python train.py --n_layer=8 --d_model=384 --n_head=3 --n_kv_head=3 --head_dim=128 --d_mlp=1536 --vocab_size=9769 --activation="geglu" --norm="rmsnorm" --norm_place="pre" --norm_eps=1e-05 --positions="rope" --rope_base=100000.0 --rope_fraction=1.0 --qk_norm=false --attn_scale=0.0884 --bias="none" --tie_embeddings=true --parallel_block=false --init="normal" --init_std_qkv=0.042 --init_std_o=0.0 --init_std_up=0.042 --init_std_down=0.0 --optimizer="muon" --lr=0.00947 --lr_mult_o=3.0 --lr_mult_up=0.637 --lr_mult_down=2.0 --beta1=0.9 --lr_head=0.0054 --grad_clip=2.0 --warmup_steps=200 --schedule="wsd" --decay_fraction=0.789 --decay_shape="cos" --final_lr_fraction=0.1 --batch_tokens=65536 --seq_len=1024 --doc_mask=true --train_tokens=410500000 --steps=6264 --dataset="wikipedia_en"
MLP neurons of a small language model. Each row is named by its layer, matrix (gate and up: input weights) and neuron, and shows model dimensions 16-207. Each number is 128 + 32 x the weight over its row's rms, rounded and kept within 0 to 255. Numbers have three digits each. A neuron's up and down rows have the sign that makes its largest values positive.
Before each neuron's rows, "fires on" lists the tokens most often at its 100 highest values on Wikipedia text that the model never trained on.

fires on: " out", " West", " back", " Mar", " Man", "w"
L5.gate224:106122072095090097151153171137051113139135106101137171165106126054126166116127125143125168129135144170136118158132115052117168113130106074156137091112052169117150164123094104093111145147163135180137134150122107118111140165176128124168141146134101116169101203115127121152144095135116175074131117172140157128087134134189109125117104095152169145107169159102141115089128096093059142137169127077115076071062142068116146091145152164162148120100111100137102102152160173140156167076114142141159139154150207110153100176113070077164131159134122100109154173155180094149148155151104105065
L5.up224:153112121107097123097180175066106118209142079111121139142166129126139195093099116155086127084166086172228126119099142090150144096135116128104057111071146156124130166186137141150129114088108122152158106104131140114149125134123102106162125124134109049134082131094124128126139156075138119106098121136138184143100112169152086123132175089107130201093136120116154134151116175185131134040126123129160118072165144094095172157071151101173128177113150104148110162131161144140087126115139165131123207128154143139103137164090089074140145207078110079153100077121163106138149205151175141067

fires on: "'", " P", "e", " Sir", "',", "’"
L5.gate639:157088116082078105151114175063087184115150121091108096121128144124179146116097157115163125104114150115175118122147109079139140130106090112107161152172096088133108102132122163178066152118104211088091115159145054094124154127089115106133108196103108104130102182175122119157142116100108114193134111089093111141157083063108175142116162146184078185154119165137131136085154163182153148124164149139079128117150128137102142137040078171150081136128148141130132108144137137166090111142139106116144129100107205108102131139077162095088077169147136043128146172110084204123135130113168112149
L5.up639:121135142151084147162092067133116121055113160113129125149113090105185127079120196128125125082092081166162160190141130100087092098130144157140121079124102119189136112123165128121077184141070170117139095105168081148160109154123137152100152130130151072067159120101107144121193088168115128144081146112170159115108091135135176151058178131159168100111106183101150120129116123124153104136085066157121148136131155132128170165101148127073172149127062094100165179116160131104118194173147065103107116132087174044141164108082085159110133168143138147146082124102106189104119195155143144120

fires on: " H", "j", "ul", "h", ",", "r"
L5.gate1477:173126136162079149125145128092131124146149103079185142133110138190095120109151099085122092165169160156160095136169143114102175134062081171111154081150211096091125077120146083121141123148135131090130159158124159127104165196148152069050124074154153096189089144124106119060144158140128073049097133139166118150156159169093160117137113136113156125143106112142102134100162192111121089148100147138131150162146095216047122176130057111118118097137159160124195144145194168124114090119114143078119106118084137111121126160133149103088130130122113152077106155166142157171116135172118128211
L5.up1477:094076147119096143211110132126111104120157035077129129113077194175133107150133107080118138177142098143150081155183216112081169136140106129113191103149159131130106121115153079109114089154144103119151133151100142106167100108156127126148122118203157124172180065114121122056135120177095076124050108146178128163105137131092127088131176115107182165124145170077119095135115128124154131145105136131107179144128088160082113129129131132144145059119102174112149160131167087124141103170118109139095104118076120070143139155130142148106180147127097120119124166148112099172134076130135064099

fires on: " |", "\""
L5.gate184:092083137057082112133140145111150107105120113121126161093167143112119127168128214167130134181121167102125101175062090105146093118122074202216175091181107100110113130091109091140085085156063120115121115116122147139111108084136128152147160141134140078162115165065100128146170138062109102158135153113167138182169077153082099131122127114141129096059155136132127140159123122099113168138133143121118183137119178191106097127200154171159106136099192083074169127090060099047181118158151161136139097132159107123109148148134176161142122088150072173145194204199165083127101102130145141167
L5.up184:163125069147116098115165063171121125121095152136199116070130137132118120148155193094114121128111131151146165144121130111144133129112109160131203100130129180151115161203108107072125097168115150082164154144114135151089163117117074191160134142130119064136157156137145134132098101123124149070148100146129163142074117100092107112158166136081147074115102103131152163081187119182139160122082097156097093101201105175158097092059113105162100138078152104108152088121118204101128080110136148095143134067139114178140160100108152136121144111067100136183115165087104168111119114165093079166

fires on: " United", " rep", "p", " New"
L5.gate986:117132118159136124154145129158188132119149055116023139138117089113140116129104092145137164125081107132088200208122111153162066097137080179103128117164094172107124153161100165165155134177155111164144127140169113118089155118122144096102072155182088129140129087092130102126088139128128130118095128099101185144137127155158150152115076102091140048146159182111127199106108119137121156116128163145103091168105136129099191065132135144055123110114093158108128159173108141112140123116149123072208139216119122155144148117175079137167121166143132134176141120136194120129078165144096095089
L5.up986:092103112130110148177142203150186169106168051100112140204131098141160148114150107157135125069161124128118203188088118128143043126127167115161096071172119143143196201149124181091180136108139131149174119105117108192113148125158158092109139146124054120121112076093096142156080112126185145107165138126109137167123113120072125183110117099133159139116091149094133211108084143169081176122079170140101132156162118132119196143145114102086140138121184124157160149184138113133128133092088133075177116150139172156088084142189089146108138131154112068141151137133131097138083151161158108148

fires on: " H", " h"
L5.gate879:096077131128130155195075114068145092107174180149153171114105174129122105053053139155164110091086102077079099140097143129097154142092167162144091138172134134162141159137045212068154100110134202158209097099072179114137129037140107142088144227132165156081136101120195077120103129186150147188130127106091158107204127128111155160121164127165131150101158109100108153116110101103117141167130127115135162102073099121120111117160142129124166139136131093134072163146162132174183163116164182093160134128050163120154159145149163114167107161114139103159110101190128150130129148164090184138
L5.up879:182135103137116081136130149076160124166182232025109141125119110132138067063138087158163160136131140062121183140123087110119115130107157135067144084123106106153084133141107052163099158094115113162133120070112075118126164120138162078121123144059081161108078134133107179118163118154114110107088130128150120185136111114082164129177112169125102091120183117111118133120140199093147067134129109172157118169164145129179132113110133094077139119107100134209089165151144098167110105136076137169115161079110139099187117097124104128150120123174169117164099096138090135122110149100080148157

fires on: " sub", " Sub", " all", " rep", "j"
L5.gate1476:159167114154137163113112164157166123117133058115084095167129134099101115142072151126169029116099109087176132142179079118096053096151118096099070115071072140119111066137098084131113143187125056072138151160147099160103094077071137078107128092118133066148160089165168132138163156147152107132106022072147115113113182156178149100131102095088097100129118097125091091106121123071146090081131148103128109086119115142105129162085093131156065170165152187130085068126112111187090140062074132118057119101059129119146181180140118112169079132151097159118135124140096152105087115158104135144
L5.up1476:185168191085168099048068160156126117110100140085132119166114116133162083183105126073154066105143124141086140148114138146111096157084103093119100150095122117154066113122071123156082143163137094197112101141145151060199097078143169115105092172132146117125151135123118176158164147148141156133121088145178084158138134121143171138152101097164067128163160145145118114107084101077084147122124128177152226139130108076162077128058107115097059073135133137100077090094122130126100178067113131114108094110074136153140112148130127203131130175123115177133105024176120209071146138103122125121

fires on: ".", "D", " newly", "n"
L5.gate593:094152128110108114128166125084165118129089078130095102067121116099102120166224106163152105144176108125184136203139180113154142115117102160112174065127120148097145155165172127135119152176134139116106161168128076094111099160127140121145103143107093127062041114112112110070128201095131141154116086152106138181197103073168133112118082144144123127130113129139118063125106189155135068100135150146125121121168113122109124174121100111111157122097112105061075131134093124144156142172097115118094117137111152126098101074116150129095134120128134143075147137092136132096090101119155112153
L5.up593:145124191194143118156122169134151170220119140066100194144134126134128152162155135136109128119181173101091092165135128104132098177148097143094101088145133118102159146096160128174095042140126131134137150175161102148110097208141089125133104168136125125129074109116141108110106163121107108138120108144146109133110095072118107078118116152112139115151094186162110110060111131144133137163126091154183151083135074115136126123155109101115135153156159134104074164071162157183109090178124138126103095101149149175109079098170151084165138106113140158156090133159109108076116127141066125064

fires on: " O", " University", " College"
L5.gate1196:115190119118173064169168129124187090149151074154189123177105164070150238128185125187103147071096079188100157080108083116101116089123144118086112157183081100101180105116130108121136129082143134104108109140165121095166102118136117093068109145189019124092144115138159102114170179149120058094098152095112130122091147133140105112067137165112179137109137129126143133106116111155081110139141152114122148115139163098163145083136139139159144138120148135157140159121129128146133120111153074123129112099119118117118092119102057138120152159125126061166124122109122129110093138152098143112
L5.up1196:129091127139094103181164143090225136132148053098097138160169077168098137123134118166148109084134140041116114130165097097096100163129109128117136065140131120100085090088104164119133148073126108160145056169107131152135162129188118079174127063134104124054111110136123110157078170129111139130125108135139126137131096079133182144092187125138143121098156159125105116145110102131146136174186083119114092124157156131114171128096079141113068119113111070165133088118155156160118123091104129129128112119161134120132123118142140119127071133181129098162146107154157137132158136175159178143

fires on: " is", "ai", "A", "ent", "ag", " Nations"
L5.gate497:107094130180115193040122116152080145146061187142097101150168094152106185116122147206133141088104199115134078118099145149109161131091149108100098159099138145123099123112141132091127133156103123145147185173164122063155155111157116124098108140073133119097075086033211100161132129157132123149123119134122152081123168079140122173159112160074066104087095165180095121095123207140091152157137132137156082124132142140089148199096128143115142075190111064120142111168131102142130086045091134143103126124124136097099062143123114179065135114180172098073128136066052103128142135180136170103
L5.up497:156131153119120166098112136084157150135051099002095060083163163180120144101155166081104180142085168079064166116147101120076124121099110200117082143109125106146186037101147114158108203154176132160141167101151144133154089172171129148179134088180079110141129174119135112121176138175145154146173071170145161103068128098129131146149135117158054134107125123126146153159124148125168140145154143130131097059110149145073108116135169128125104110082134127112141120127116073104189124162091164102138104168153161118095115117131115135183157070126115137123129143178170171101071093103167109100

fires on: " New", " m", "h", " h", " km", " miles"
L5.gate424:149077117114081094083122129127140130089123113150203122109153140172117121070133186148098142122101151132089111181125170147106143205149119158145125145166151140177127183153069069123127099117181184174140097070126102123104096087118127110104095158101152116106127166125123100128142082109060169152170124126234147219143111113101184172148171098135114169166173090112158162086128130086116143132139084127158108119061148144127182123175152098183170116147161119136099149116137126117141122066188179138045113133111114159118129125110085079111087060091094112090138114087142111102155163124110130155
L5.up424:224057093123152071072184125119112137128132134103121134083073133150159141084163093115113104130120097141107146117126135178109103147116077122110142136151108132135157137162107145115136143107205100159131060071143193138145128138103128126148154141128133184093125112151121161137151142158063131094085131090156110071101121099122164123062101145104109112105145136137165184138129107196147097151132124128140122127139118146131139134155136141065094123146177123128121094202070063183118137109091133102115125143090135105138128081108124189145062145114120110132148152211108140140101155131179064153

fires on: " R", " H", " by"
L5.gate205:137150124106143093146116138080158122090153102205143135147174139089175117123129158147129154120132078158158210200107092090119130172152173112135124112110124131124088104132118166077131160106156129096127138148096097183197144142101177120130124182152095165136181129174077118141182147132064069133141176066148156107129122178085059157085162200078129042117087188121134111118168156099176137171102128093055128129182108147109127133164055144115130117131097116106167137105142151148086167069135117132098130202112147115155111136112183144140126099153083106074123137109101146185103112164137107078
L5.up205:138166171144161134153128121107131134109180072175119105159174148149132071124138093154139134131145082111139119156128105089188093199159132106072086094067183154127113099179131131116160124116135197167120087118130122146097161133160095104148121076150135074155122059153095169156092177086129152144095131116141065147184108105138215145117171138134083138128063094139119095156150139173163119153115073202127137141163114152103142100110136137174208111058114148119144139123084090117120137127113090128128124125097100102158123142173068144128125127087171090113147083139117136088116127097124152085

fires on: ".", "6"
L5.gate247:169090163201082153176172174154094122121150129149119103093117122134121198131089109150148088134074138068154186129113104125103119160126153106120095111118112120124100117094097125063143183093146189126102094159144143133137155155129104103156137171127093114171149177114092104121152163130154159114136139146047165113150127116182178110114136196113156169145196115127168098099117106171141167109099142134141081085129157135184198133113125146100093107179153106125118091125080103173116145168123141145160072152155089150121166048138158123121103164136119100128110112095089139129122155137156166163
L5.up247:120159173194091160177149082139143087116141130149106144182140193109178113093078144149143135164058089144060166128106080075119080111135108089094113131050096097107132100116104146098110087146148075131122165098119138139147132120137119134109145149111134169141120137124128147099136094144126145162148134120136113145091145102096125139139116151146131099120088114071087084121116122107100118113106108144131148082167075115157150110057175140147169149117122160070118126133135131130162104146120174123125165149148139216120110145107110121136171135096120136157174079042129136143141102117131048206

fires on: " o", " O", "ay", "ey", "le", "re"
L5.gate382:147151126118181084113098146087092097154167077175146112127142114139151112116160150122119098122111060089088159152115143104117115141121140126141170081154129115075143133113133112110139119108162154159129200111140149132157054128057159109107138166148122107088109161141147152159096191125152118072149188124134135083069144176115154070160123181094110088112132116148068159080131140111076086110122127116098104163095160107198163094140160113149069106094198150113130155114140110100122074157131149161120159127158137158133067161142106154086144145149180085159105140136152162125112141068075115122
L5.up382:104132131165102086086165138111080160090159094043143092177124122207137139075111061106099115172125120058126096137084150100082117110134159096129145094174149102144126067135070071066110173094132103127094149125149191138094065127056127075124149117133119139140069082146126165146060143107115131118150107099089152071129122180094141152147111162130086114096131151101149167105135151128110090069097093106141172137148124123180154090116061144128131082090110181129110130137196072129181119149133162137051140131162115115156094192112084164115189144129124105085134117161115125184137145021071167126

fires on: ".", ","
L5.gate864:150130135119165132162158104090104109125131143180172079096108138102139120117163122154129082138116095133124187135161131102122105084098145117091165070064133097146117149113165112110108160150149103165126074146141134089096126087076122137137146130121125131184100108126096162108147216103134177098088168148154121141123096073143177118133090173152127112083193127097100141149136126090144142128103094162147106137069152132160165133211066189110116114146138126097136152086108126096118140138127114134147086088076104176155168145107091125136136081096160098050185105108087111155094122188155139156
L5.up864:113096163146187137159124120087118105135122119135169186115086155131126159170152138135134161110147126082117168181075100152110115158111190077110147094134141129104146156151206144137049099090120171176104138139098114079131089108116095168103132172115133138093190110154103073090097142150136110130072091137111122166123142095190128122133097084158141134144182158069134084182052123134131201111103087128120116072138136171150126109138134148161106094108147162173099142078090134118104157117099038103145088177146108121164126095143129144114132087070149144159108122062087080143144097130165086146

fires on: " Ch", " ch", "Ch", "ch", " del"
L5.gate506:146145109123171102187123081111110166109075146089108140194119107165095121149124106112118143075094201124133137122155068136070142078128110115081101091089171134121132157144154144138161131177118125133148162127161126132122118103134152081145098092181159175151121183149183127100185177139139102142173131151133188118092179132127144126134208178130123174167164119096112142164191147122164126156128109159161125138135118077069113186184100106074059098123174163172126112129147142149134127171155168079060109102133126145151136147116077144174101070150088164169110208162154106149116135109124074161
L5.up506:114119166137122147143102185112021112095165185197173152073134121122130114143121095094159172107126097118130140125081182100044114136136109100122194123141081132207114103071118171112140119180148093113069144093119154137121148119128127125154179089122120096140098150140093116140205112112115155113085128110114134153150098118165154134114090098089174112119144202137121179110080162113191088157131120117157147140122245198157099125198144110074131129124124150129103115131117155140132119097134115057097147100152093098165158175101109106148129140177140130167126103083080060102118121081117141092

fires on: ".", "\"", "5", "sk", "%"
L5.gate1069:152137129157081127145144092140080085084110121137148147145166159078104124082110125074086149097112102137090119139139158151168161107066130102097160147121154077102181106126171129117144125170153067121135097113119095142180112150099170098084145165123080212135162157104107129163148146132138165138052116129170134163127063161143075139078141098128152127194080064136121128176109165138044132135071146123099042115110195136126104123146148098122100124129118125130138134081081078122129187147151087134149151115142110083078125146131176152132025103113149140145155169122114103150117131116110075107
L5.up1069:088096127131098155100152103174146063142141112067125126116129154114140115127184149095122212082155091139147151195138117127138124083126092143157181099177128120112073177101182167118082116111091110102133111152131073135131128063152102153136163150142114133155083139115125153107166125123130132100154113165110144143169146072182079157137162144143106060101064119125088130088048120183148187235160062108121120115142097136138192139151144128136133150152101123102154193114119107153140171153183095172136104148140165089083120135080162131142153205092144160143108130159157193079148123154130086108

fires on: " Ch", " ch", "Ch", "ch", " am"
L5.gate899:123088127118104161165156132105135180089144153045152132070184123140112165151155107103127146150099176156157077154089142143156133078125161158149138133115155134094142090157216170164200143084133089111111092157107160114064105171096088105143078165201161132072144081104157106141070092153104075157132111178131096157124141128146137164191134073141152133186110182131118111061108077113147098140116140092166136065130123085162106100202116089118134148113096173130170164134103134115178150138120143179084129104093142143111143149118107151121097097180119205169131128121165144077062169077148137102
L5.up899:153061122124084119131092191068127089120125169183182148176053158171165117114082116145129129134189103070134155128177154078138137128143131119150077088094128177137120147087151156102154122091141117131146136115089090141101119118111179132126151119094138139068123110128089145049148117092153099075092105100123193054092166132178207138076094085141116125174111121135138095118097178147141143065127124123149155139090122141157132146180192106130119163112129063145106110111119112095160124131098123119123187133116131140225115123098141082089138122189150056136211182130155143093149131115086183173

fires on: " as", " by", "|", " was"
L5.gate258:115124113113142120137114108098127140106131141139123109199119122168096144103135153113139188147132146115153138119111190105103045189110155152097142119119130120173166117112131111122140141109100135182192081133097077163153125153209116124151087142096105184155142079187063146129118118151118141175059133142158146090128111129104140196150145165094111170120075185204166120087170118121087122189127090105135087104072156116107150149155147064119103122115150095150091135117187121096143085078202105114095089169077139137145195131113050128094120150172144104071134104100171177186109128178135126121
L5.up258:137116150126164082106090103112136129113162106161101124144103053219111111171151129158095129202107115128122150100136143098119097174111116111146048097055126075116157154138074081113113157100159161085115111161154095119091179165099041182188100143102104141164132102143111120076233135142146100201118140150123127112155177136129181139160129157095113093134122160089062135114091117122109142154175151157107111127169139182100111175147142071149165151162122122110106127051155117167151148133174104161124146085188167085179110116175167142100156127139119183161107134091114153162108105117146147119

fires on: "-", "—", "/", "–"
L5.gate560:141137166157173180090174114134168166106098070081152145165128130149127114100204096055070104070159131129099121156172123144158182124144097109107093122103057133139155126213120196128163138109105172107108134144100113185127183165093095104112115123163107171184108096144118116138140138120123162098129188072156092140082189137109191148106093117137164170118115090145157112174104104134124119134108125180132118096092125144144164110107122123120152163089109129146142113145135131184139164153164125192128101157122163127135153169187073096189101118124132171145144122100085158075168129134109158114
L5.up560:164101106146137198148154130142156121132125084068107100168143197107187128069138143115073126160118117088152147103087084108164165110140109162128112137157094082183191100140174131112135112101133126165135109141133143141160163147148101138129073185161073150174121110163135092166095109109106164144115166075165106118107104104118130124153098058184091106133080067154117137106149160131130164121122119187110120136154111126130150134111155131152114126111136084167090110103170124111156179115095106149120137112136167083166141140098145081175092072133116169131136197114104141147142123096073141071

fires on: " of", " in", ":", " from", " to"
L5.gate618:169127074073131100110076165218124150072129131097144133171120058126129112081181124139145078179115126150114097105115142110158106103197107195147158146156134138159098176195121144096120122097107116100111135098130166066098103105166124118083145137159112125035123129152063089110067093124131153144147143188164149110113148140063123141130089068133110170158101175120122104140154111128130162083101141155083151127086194086117105130175069117152151093123109149155065147094136158122139109107165110136160135058143094139139090182144107191117120103162186123054135158144165104137126093174104095122
L5.up618:164084108089158151131111139155117187133148146194148071094149100105107119144122162104112132135179173136162177132131124122195126193115122091126095175086105121130195134138128141098118100126112137143105155169145145144167176112151119089157126137167118086118138119168116114093156133120110129119130159136102126107140166133110130137136133162131078123127136171076096123093137126117138108070155161073123099160108172154121125112100140104144093127132126182140160146112146142142212192157097119100072116062143099135202180142156159134074055172161125139099138103090138149135094114142091143142

fires on: " G", " B", " high", " High"
L5.gate773:082149111146133120155168157054150138100144121104119129155141167158164152174141103092108218160089168150138085096109169109097074177151150139131124181133131100042078066086118139027115145135099156153138169116078117100119145168120137089129125115123117187133105115160122182127156131107123160173150118132158179113102151106117138150105115141197140177139131056101106130120115123179131097093144091088088085138132119161124123108149134159080130092095078127149170071142137155131150082078121091109101129103195138123120184184114168122132131066112089146131077158153207137028077135148130094102
L5.up773:170134108146105178092084071165161098192129135179192115120102112099170126125138163101116141170146152103148153093117141120113103154139207139101164140138153120076131088087111133082135139089128121150145132130143135115102148129126146108194114094121118123070171138126091186117145112118070142108131170080112131110153104118084162135125100134086126064099112111104159159110093121204174105085118130129131116103133166068072110133124113144128154130090148118149165132123079096104124102076121137164099173123137172170053045160128179139147163138118149126144156091138158093189050068077148115122

fires on: " to", " in", " pro", " Pro", "-", "Pro"
L5.gate644:100097136043146142144117126124131132124133183121114121115147136175116140099178132086097179154099124087084172186073181104126190172146130106129134107114124085089122161075155123131119075189082127073086092129187160073174164140149060129131138099125093161118123084135127097144140139148159122176132096164134175138119162163063133082113123121157147127134140129122122126077152090157122157112095126166100134178103145151099120058126176099185136117147152112154163039116106118148148136184088094162135161093180100090160105094104109200115089087131137114169154140157137118080130073180054085110
L5.up644:067135113129150117117156122161150149146119195025103106112116135076107126160102124080102065155101154140126115096159158110115119118126209084144138107158093193155167076130129143129127135128105077119095143171094120134108142153094174172132155132139123149175141129084131105136164186135130096122184148101100105141098118076163248137166131121143137131143110131144119215081079143125084072087097187127158133107157128117120102177110122125125149138094056142151110107108204078070139127068115147113119157157141078118095118084146142130082139156149099084150064145085151156176149089091122078078

fires on: "-", " as", "–"
L5.gate1243:130139144172095122110090150124132133101148126115124152121094177125187142160111160118068122129178113144108171075141153102123205129113079078106082164211144041132131152171161102064134158080103090125086191152065147148121110138109134141086151110104098156118169155130152118098144185167121142113182174118121169110101159156118113107065166133183084121173096100129167079106127088151146125083128170170114131088131186170132099088093192147177157164062104140168064137123123123163132116091118137124123123177126160092150084178097138168159128171139164144129175154092107138125099149103066031165
L5.up1243:132083150147123094157141085146143131162141163099128084106125146192160168154128133107140111146156081128086129086124118116140181170170098056104149150157137097109169111151119156134112107135076181111092110091165098092160113150144163091101108157097128134154147096179081134251118149145121124135132152111076106114084150119194157077106080127099088122107119110114120121138112049117086060163097174137160129145133127130178173100081152190067094130111136148146104093118159127101161143145155105157132052148169113171148094127116085134114156092119082135141112091087090136127177088135127109142

fires on: " at", " At", " in", " near", " to", " |"
L5.gate647:109072174107153157141129163156165102103054151076119141089103100105153128116199110117134076114129123092159104105180161147175144193168143158127135135190185133156126110143160074179160134107113099140120127100087145069129091083096120160098120121149090161123156153165044081086150156128128093097129141141078088118057125169125101157131148119121156112144161155180121167119104120155119101113145123144086170111123125116114176175104141163158134134145077110168090092187093100118100090110139148135141143154113155127090100148105163179180101103205132127064105102156079191122152129146108116148
L5.up647:133159169144094106102194122204098168105124123120156123041139096161163153134113163096168135084049133154156123140133156160159135134122160084094116157100131076163113136137141138180171169153127146201101168182184177105202120103135162155129135125115146151132101131133099127129134166161128144085071141113193111118145155114126166084113149104112160150148140127170143169114135176126111085128089164137149095130111153059107169124139170163096149109090115194081136156108114160121110148120137125133123106096133163107105159155170166146051138091165174100146143137130135131134169088140130111121

fires on: " P", " M", "m"
L5.gate152:152133093102139152165181111110157103196116135212126149153104111173101094135111114120163100088129098148109159145117104120142106156144149142171220106164123114133150127140101135204149175119196131139126131112139158106099102111117157135155110087120117141138137142086119083167067167117083133174088132120147144085151146154096094106080148119080152142158109157103113099136139128124152179137150162194140138170078146168082158109109163103128123168075106084148162070114123139123166189138125124106168082090108183069118206091137040175116108069145149131125123148118095111124067136127123079166
L5.up152:142082124152136153111147134073119135067156130149131117129142100162118169134198108101089135142170121103076132120113124079104107131144102139086142083092146111171155124154166147170144148072160158159119118095149079147128131125155162080173084063147066088165100165137135091125133112131081181108168144096160144181145105204152184133129151167176124123196124124120185084078104137139171114148133105095129171109157055143120115134142068197092137170097117079138118113113128110118145130160110119097111152075082087124129157142155136134170131107173067152085074090116101086111070081113158109101

fires on: " ind", " par", " Mad", "N", " Ad", " |"
L5.gate52:127150111126076161175158158161164161136111123131179102131123143091151145153131115121135101096125147145085164101106112127142120144106149113017141118141070138100124086138182121111148127122084099129186138155133171109152171136168083150137144171091168138116075127110166126127081185144083027135137151049074124180143108144179136106198119117053108128173119150088150149084130119125168101110126124116160150104117083092113114154110160169212135069111144134117073070167170121119090167188125141152109121102170134102063148098127145118126123136142127132110048139127128076147183143163074127119
L5.up52:146133140093132125113092161134165106130115147178156088098136137128103061144163174120137108104160141071092169076126158181078178156092110129115135112118152158125199142138121119123091114098118128074153141100127114135110137063097135136132092177116114103139122105106198096137134181144145122132201154156065128182129160140160172125188100091107133104119134108112164182175151154138126092080167147104189082101142120120173096124139097135131128087147142117136124151075091116093138089098199128147126107115093092112077110091131138081150118149062097140165147150072134116101177138156113180125

fires on: " D", "D", " T", "d"
L5.gate38:179140095143097111116111111105115102133166059070178095187144139161135112097097128097123122105154103162142136133168126164115167118126116240144129108158149064137140146163144202087147121125147070123202175185146120144100151124119116096170138118152121175128106145167113130137104153174095114143123179133151116160191192154110135150077118104091124149161111151121091139104132087115171110160116142109126120083122130069154160196151126068146169136130153130180145075085087123168160166157134160067109187125163132143163154152137098128163102178133182118102138132136129137156135148108124028093
L5.up38:136134095131160132158086095134084145128156138068151083118170146109137122129162112134161111143155126112157163136027085095098105130151133132054101128150075071188144117106152116141124150128120168114158167098109129138139151160114102078148135118186092127141100130177136107156096110136105083193148155142068121109200165139136129090085089225207115178104116084097123121193175131125095121166133112153125193196152127129119171127104117138114112132118130076132159172133123170116145117107099159129115090186180181090100163134146130068173186143159126161127171145123098145136070177156141075108

fires on: " Gr", " Br", " tr", "r"
L5.gate1048:063130149086128104169132127157117152100112136104060132151141137045110117117152077141159225118097089095143166068103113104111132189117138107154181129134177116121143133159080152070146133196086131111118136138139149070124150147108124101057209056114098106143136108112147161109029108067044066111191124131137096142131115090096139132132143079067113107101081152147125160144172196104120114101104133074082166132091093123126069162114134092153169082123194161106133096123099099091116075120175091116142158130156177106088157113146118118131117123120128115079080126135148078126116130123194077131
L5.up1048:110129124112139128168086132133140136090123071069120137112165172120126116141074099128134157075180146067163146098123092142126088152183089156146145116086196117135180095142143116159079158130137165136177127112077120158036203145123142102126092151159091103080169102140157134096165134130071124174138154154154116152163170146100147149132183111145168155082086139161097171137150130125174145176124093172104145153148079140133159183143063125137098100134165058122098192108227140138148128067115066101159124173100106119135181046124139139132151153202175096136147111125066116187174090091166118175

fires on: " D", "d", "D", " d", "end"
L5.gate198:109137138146117118115144189174176123194077121052186088143126146119109161116106097154140142094185137172154112069144073158104033096136108139152046126120151157115117119116158139147172085110139172076104114115089119060181139139110057140148149151150093123065075172158173176084096138130089176114091136132127136188165108086098156101133056120145081120154175133105127118100133128161088120094163171104123131226112090138093108177106148125108075119105133131127114127103056195179104092160138112106109134117167123150122075154133083138133053167134144152094153109094130107196137167125146053096
L5.up198:146128108104111116131152159159140158152086144131136091102098143108162101121090169059161114153167114162159092094128127104136090099116116142155085106120145125157147123077172123101063057131187106102168109068055076131144126133151118116105194151150083164139082203112129158136095102184136182104059105105113169170204092174095135130206120182156079141111188183115134115110113118163140104116171141094132140127126143112083142148134115126110094145116097125104123124089084149129124088140153083065131038081126173092086123175152088097156098159152148146155138139115135157155144146140090085129

fires on: " to", " in", " after", ",", " by", " After"
L5.gate1419:089140115114148076111142106161151133113082093024141095145094085099120060076129106165127109118134064092121177143147151172170123174081093123138151131204156095134143137132176149084179180089140140146127124132091098124098160134146082196111122126131128158172172136118094165121167222101153095144117117117143119167138152169106099115163193173111082137149120119186170126123112169142145112139093153128137155113154076148121083174143138069164137125134100177163179118117075154123078100177109087078217153108130137117155152105129152151181117151135095086163132143123160111096195112106142123112
L5.up1419:113070111115141106130159129146160083168091113081109122137087154142122099114135116178119126093130079139108113094169072151107152119172090120084134099173104052138115121093129113120144051153141104112198137117120168118105090133104173088224145128146132166154164089137145183111104160141090120169127128115139154099073177139110071158135125146083173130153143124116073107090126130111108105105107177138108075123145152176066186196178150108112096083105181168184091133156129132112105099138060128145114104161144184158115125112122091185096119103116126120181142158099173137151156103098102119116

fires on: " Br", " Tr", " Pr", " tr", "r", " Cr"
L5.gate1047:056103139107087064113161133115154128096101134083126143103151125082082161127112095083098122140115122147139114110099067131176107130106162130134119123129167122180183147142098128048160115183135146083139091110072047176137117158135109116115148100141162124154160152128140117117159124106152122115092178160184159086161138113131097114089123125091157119211107093150077150170214090154172122083130144113138175133183081097143093183123120103114144117202066075101121120144127133127169056071167135124069163141115136107118144121143160141162111125094160162154141110130154142170102159092135052186
L5.up1047:092082132149079128115153109144166137144099095052081134053126165129067151174100160082134161160065144134119163145145117235136149123137139081120141060156135099209130169124155140135117181143126115188139110132109113145117152164132110097086180096062140131076150155133137063133077107125102089142148103118164128168112061088148166134128103157147170116151098101121137179206105167107134103135153178157136098162080077162156090176118117126151169101170186083135094174100132094136202065154139147090104120084101127153118104145148150170158109138190118149132138156124107128145117124152089107140